python train.py --num_key_value_heads=12 --head_dim=64 --norm_place="pre" --positions="learned" --attn_scale=0.125 --train_tokens=1020000000
MLP neurons of a small language model. Each row is named by its layer, matrix (up: input weights) and neuron, and shows model dimensions 208-271. Each number is 50 + 12 x the weight over its row's rms, rounded and kept within 0 to 99.
After each neuron's rows, "fires on" lists the tokens most often at its 100 highest values on Wikipedia text that the model never trained on.

L4.up2936:54 31 51 69 56 40 59 35 62 53 73 68 34 46 48 39 50 40 45 43 66 59 54 61 32 44 56 61 53 54 46 76 44 56 39 46 57 55 76 63 23 49 40 64 46 59 72 38 52 65 55 32 33 53 54 69 61 51 62 20 28 37 54 57
fires on: ", ", "in "

L4.up2582:53 56 40 66 60 88 67 58 38 50 33 38 48 07 43 30 39 50 46 51 59 71 39 47 28 50 65 43 30 54 58 33 61 56 45 48 48 50 54 50 54 33 47 62 37 46 63 48 12 36 54 44 65 58 49 45 52 55 55 34 60 57 53 42
fires on: "of ", "de ", "and ", "des ", "w"

L4.up1140:58 30 63 66 37 50 39 55 19 46 55 56 50 39 72 49 30 46 64 52 31 72 38 69 45 58 44 45 69 50 42 50 56 39 34 46 47 31 57 47 54 34 46 52 46 32 59 42 56 73 60 44 64 43 44 35 50 49 55 66 73 45 59 20
fires on: "s ", "of ", "t ", "to ", "I ", "il"

L4.up3154:56 43 70 30 57 45 77 66 66 36 36 23 57 64 42 58 61 42 52 37 54 55 77 49 51 50 60 49 38 48 42 59 66 50 41 53 27 38 54 40 30 51 48 59 63 54 50 55 60 54 44 41 40 52 79 47 64 26 62 46 55 39 46 58
fires on: "a ", "to ", "with "

L4.up2897:44 63 51 47 68 60 42 56 64 38 35 56 42 61 50 25 44 40 20 29 62 60 58 51 54 44 51 48 66 60 43 55 38 40 28 54 59 65 40 56 32 48 63 48 56 50 56 49 64 33 43 55 50 46 46 37 38 36 39 51 66 59 52 58
fires on: "of ", "| ", "-", "season", "–"

L4.up110:62 32 52 60 44 43 34 50 25 54 56 64 50 50 41 43 48 27 51 61 65 68 52 30 11 31 67 41 59 50 57 33 47 46 46 27 42 35 33 33 51 55 52 49 58 62 72 50 45 45 35 41 46 54 56 64 77 56 33 55 38 35 47 55
fires on: ":", "was ", "is ", "of ", ", ", "- "

L4.up235:55 49 45 44 77 52 49 51 57 29 47 43 45 57 47 56 40 54 65 25 52 53 55 47 52 48 58 62 50 60 39 60 30 45 51 89 56 49 50 65 51 48 61 33 53 54 43 45 41 59 46 68 68 45 50 54 71 70 49 73 44 54 47 49
fires on: "| ", "of ", "(", "th", ") "

L4.up3302:47 39 48 62 28 58 45 55 44 33 61 55 36 46 36 50 58 51 59 50 41 58 63 49 53 80 54 56 34 53 57 69 42 71 46 58 54 49 67 35 53 64 57 56 68 64 49 45 53 56 48 50 54 44 72 59 46 64 56 36 70 45 60 43
fires on: "'", "–", "-"

L4.up661:43 43 47 35 47 45 54 57 63 47 43 41 58 47 57 41 58 45 49 47 57 32 40 68 45 61 69 51 32 47 43 43 67 51 54 66 36 83 67 19 27 60 58 63 40 47 48 60 47 43 47 28 42 39 59 63 64 37 36 48 56 63 53 62
fires on: "to ", "and ", "or ", "by "

L4.up203:68 55 58 43 41 50 55 43 35 48 44 48 57 53 38 71 50 44 48 59 54 71 52 42 21 50 54 41 45 41 55 49 68 42 66 48 54 80 54 38 49 79 68 67 64 64 41 42 59 55 53 32 49 60 47 77 63 47 45 44 45 52 32 56
fires on: "of ", "as ", ", ", "op"

L4.up1706:46 44 60 66 33 55 33 55 64 25 31 44 45 55 52 46 25 36 66 34 44 64 67 55 64 68 44 65 56 39 47 43 33 39 42 53 58 43 54 41 60 54 61 70 40 63 67 44 38 48 58 66 50 57 36 72 37 41 62 53 47 29 45 50
fires on: "| ", "-", "s ", "that ", "2"

L4.up756:80 44 39 83 45 62 36 67 53 56 55 28 51 43 73 39 52 33 24 44 58 38 50 51 36 64 44 32 64 45 32 70 53 47 53 69 48 54 64 46 42 43 41 39 73 41 45 54 44 49 46 47 58 55 75 35 45 53 61 45 50 44 69 43
fires on: "-", "^{", "2"

L4.up308:59 43 57 69 49 56 46 41 67 58 50 59 58 53 44 47 51 44 63 25 56 64 51 45 41 53 45 41 44 38 41 45 43 48 61 47 55 49 55 43 56 41 47 60 49 50 50 30 44 77 24 60 21 42 55 63 65 51 47 32 31 51 53 45
fires on: "| ", "of ", "-", ". ", "\n", "ft"

L4.up2060:49 51 45 57 65 52 73 49 38 43 36 39 57 56 45 31 37 30 62 36 46 62 75 54 58 40 64 36 70 61 54 43 27 35 49 60 58 84 65 63 35 39 69 42 40 31 42 38 35 50 48 40 53 50 52 55 38 60 64 63 58 50 38 57
fires on: "-", "–", "ab", "h", ",", "C"

L4.up3404:56 39 45 33 73 56 50 60 62 56 47 53 41 69 29 48 52 57 33 44 59 39 51 52 46 45 49 48 64 62 63 39 34 48 39 67 52 63 54 27 51 51 44 52 62 52 55 39 47 52 44 47 35 70 69 47 65 50 57 37 59 42 19 25
fires on: "| ", "0 ", "–", ":", "; "

L4.up3061:50 36 42 49 57 35 63 59 33 71 46 45 51 47 21 51 62 46 43 56 53 41 42 33 65 63 59 57 50 45 17 60 40 48 49 62 67 72 43 51 35 50 45 45 53 52 39 54 27 39 39 53 79 74 39 47 54 60 40 51 60 55 44 64
fires on: "-", "'", "u", "–", "v"

L4.up1243:41 47 65 72 41 49 49 42 47 67 45 47 43 65 58 43 43 60 40 50 78 67 58 73 48 42 66 61 50 47 51 36 29 60 37 54 45 46 44 24 59 28 43 46 51 39 59 58 45 62 44 51 62 47 46 42 59 35 25 66 53 63 65 23
fires on: "| ", "ed"

L4.up1258:56 65 38 54 25 58 41 51 53 54 27 42 38 55 41 71 63 52 46 47 70 48 54 60 47 68 50 69 52 49 49 60 57 67 60 51 37 36 53 42 43 47 66 44 49 64 56 61 27 48 71 72 47 55 46 72 49 20 59 45 61 56 48 40
fires on: "a ", ") ", "listed ", "% "

L4.up2422:55 56 50 50 55 59 41 23 52 56 35 46 57 39 51 64 49 59 46 44 56 49 52 47 51 34 39 38 37 48 67 62 47 56 39 62 33 48 48 41 33 44 42 52 44 64 47 57 36 46 46 55 39 48 41 37 46 63 35 28 42 53 60 58
fires on: "| ", "it", "T", "ut", "; "

L4.up2312:63 66 57 33 61 45 45 25 46 43 57 58 48 41 53 38 43 56 64 79 76 68 47 48 74 50 74 42 52 65 53 60 45 48 48 54 65 54 55 42 45 52 55 66 28 70 56 41 52 67 51 53 54 68 43 57 69 69 68 48 51 75 40 27
fires on: ":", "°", "| ", " ", "TKO "

L4.up616:71 49 50 46 49 62 44 36 55 62 23 47 49 49 69 56 36 42 58 64 40 36 43 61 20 65 56 48 43 65 65 43 58 50 59 36 43 59 49 31 68 43 53 68 66 28 49 53 54 55 64 55 63 47 26 62 49 43 28 31 47 59 82 37
fires on: "a ", "A ", "s "

L4.up40:61 57 50 48 41 37 68 47 64 14 51 39 54 57 53 60 48 49 19 48 65 48 68 46 43 54 48 66 30 31 55 53 37 48 53 36 35 63 38 55 51 33 52 50 29 43 57 42 77 67 51 46 41 45 42 54 77 30 42 54 33 54 52 48
fires on: "of ", "as "

L4.up1853:31 41 49 66 45 50 39 43 55 47 50 50 56 20 42 42 41 48 58 46 49 41 64 40 54 33 46 28 43 60 65 55 46 45 54 42 64 57 36 53 55 68 56 47 45 33 58 51 46 62 24 55 51 38 57 52 26 76 57 74 58 67 54 44
fires on: "–", "of ", "-", "all ", "the "

L4.up723:63 37 45 37 45 31 45 36 43 51 31 24 40 49 52 48 39 40 61 61 40 66 54 64 60 50 64 34 36 32 57 56 37 63 62 65 51 37 53 58 50 59 67 56 72 62 36 48 61 44 52 49 32 58 40 44 52 47 33 59 63 41 55 77
fires on: "the ", "a ", "are ", "ana ", "Men", "Died"

L4.up3468:50 53 56 27 70 44 36 36 67 50 52 58 54 46 69 52 70 57 38 33 39 57 39 60 35 51 55 52 48 43 44 44 44 49 49 69 59 41 54 39 51 35 41 57 66 50 80 48 72 50 38 57 73 63 47 52 47 39 55 57 43 55 46 46
fires on: "of ", "et", "| ", "} ", "1 ", "scored "

L4.up1388:65 45 57 66 51 39 39 46 55 43 51 58 59 52 42 43 42 59 51 53 53 66 50 36 49 52 62 50 42 64 56 60 31 57 49 50 49 44 40 36 44 42 43 53 51 32 27 55 52 40 36 17 87 49 47 37 41 41 57 41 49 40 51 44
fires on: "| ", "; ", "5", "3"

L4.up3019:58 43 43 45 43 31 34 39 65 64 49 56 49 44 47 56 41 51 58 61 46 49 68 46 66 52 58 57 22 67 55 21 52 64 59 36 39 42 45 58 47 60 58 52 70 48 30 40 26 31 56 71 16 43 42 48 34 54 50 59 55 66 57 44
fires on: "a ", "by ", "in ", "an ", "-"

L4.up930:63 33 61 46 38 54 61 57 43 52 60 34 51 42 38 30 31 63 76 78 37 48 49 65 56 37 39 37 32 53 55 47 39 25 41 31 49 50 55 66 54 40 47 45 31 60 36 45 35 60 46 48 46 31 41 72 59 50 71 47 66 49 12 47
fires on: "in ", "on ", "In ", "de ", "On ", "of "

L4.up1447:52 59 50 57 31 45 57 29 54 60 27 61 38 57 51 50 45 46 68 36 54 56 58 45 53 57 51 54 47 46 29 57 56 49 46 50 49 54 40 56 41 35 29 38 65 37 15 47 35 38 42 49 38 40 58 49 46 30 62 42 28 61 44 52
fires on: "| ", "; ", ") ", "0"

L4.up2565:48 31 67 56 49 62 63 58 61 60 43 86 58 49 27 57 48 58 36 48 63 29 47 47 39 75 69 58 35 57 40 51 29 39 50 61 53 50 49 59 59 60 53 37 33 78 63 46 44 67 42 66 69 47 58 32 64 65 25 47 62 50 56 52
fires on: "| ", " ", "was ", "of ", "were "

L4.up1076:44 44 46 38 36 44 32 66 60 47 78 45 34 64 59 44 42 49 52 64 35 77 39 64 52 43 63 18 67 35 41 51 40 52 69 38 39 41 38 53 56 50 39 56 36 41 64 60 39 27 33 51 36 46 35 66 48 54 65 48 50 45 47 75
fires on: "of ", "the ", ", "

L4.up1790:46 38 84 51 54 37 44 60 55 59 54 78 30 44 62 27 47 48 47 37 47 51 49 38 57 51 60 48 78 63 38 62 48 38 49 54 51 63 40 28 45 43 51 49 49 39 42 58 32 41 19 43 50 37 62 43 39 76 67 58 55 50 50 52
fires on: ") ", ", ", "=", "| "

L4.up2776:49 36 56 42 44 50 32 31 73 53 47 57 24 47 47 44 51 47 46 32 61 59 44 49 70 69 47 59 52 59 58 40 59 55 23 59 81 48 60 47 36 41 48 47 55 37 41 55 29 69 57 39 53 69 33 65 55 34 53 69 44 66 60 25
fires on: "| ", "3 ", "ison"

L4.up3056:61 48 46 46 37 44 36 57 50 44 68 53 28 53 40 50 41 49 40 55 44 34 55 50 54 61 64 58 51 56 48 44 32 51 71 62 35 62 60 38 48 48 50 40 26 49 64 40 57 59 48 49 34 51 69 36 45 48 52 37 39 29 78 64
fires on: ", ", ":", "th "

L4.up590:63 57 58 42 39 56 52 55 44 51 50 48 42 26 65 59 57 52 29 53 35 64 47 79 33 52 48 58 42 26 53 49 60 32 51 54 32 83 26 57 50 49 37 52 67 57 41 58 44 57 60 54 05 57 33 47 43 59 81 79 29 54 40 54
fires on: "in ", "him ", "it ", "'", "her ", "them "

L4.up3079:70 44 56 35 46 56 62 24 76 33 37 58 55 50 22 58 33 57 52 48 34 38 47 58 56 26 38 54 64 50 49 47 25 66 28 53 58 55 59 51 45 46 74 61 56 52 32 53 40 27 57 41 59 43 49 56 26 42 45 53 58 64 38 45
fires on: "to ", "–", "in ", "| ", "credited ", ":"

L4.up1205:45 52 59 42 36 49 52 34 66 53 52 36 41 51 54 54 71 59 47 58 49 45 48 38 34 51 60 33 31 25 59 42 22 53 57 39 52 51 68 49 56 69 44 51 41 62 63 47 49 42 61 47 50 35 45 57 67 50 45 67 36 53 58 42
fires on: "of ", ": ", "spin", "ally ", "P "

L4.up2187:68 34 44 63 47 46 50 44 44 61 56 42 34 35 36 42 56 45 55 59 48 46 56 47 57 34 67 67 52 56 85 21 48 51 58 53 60 33 73 41 35 71 26 26 44 68 71 42 39 56 46 57 49 61 59 32 45 51 66 48 54 47 56 29
fires on: "in ", "in", " ", "up", "an ", "an"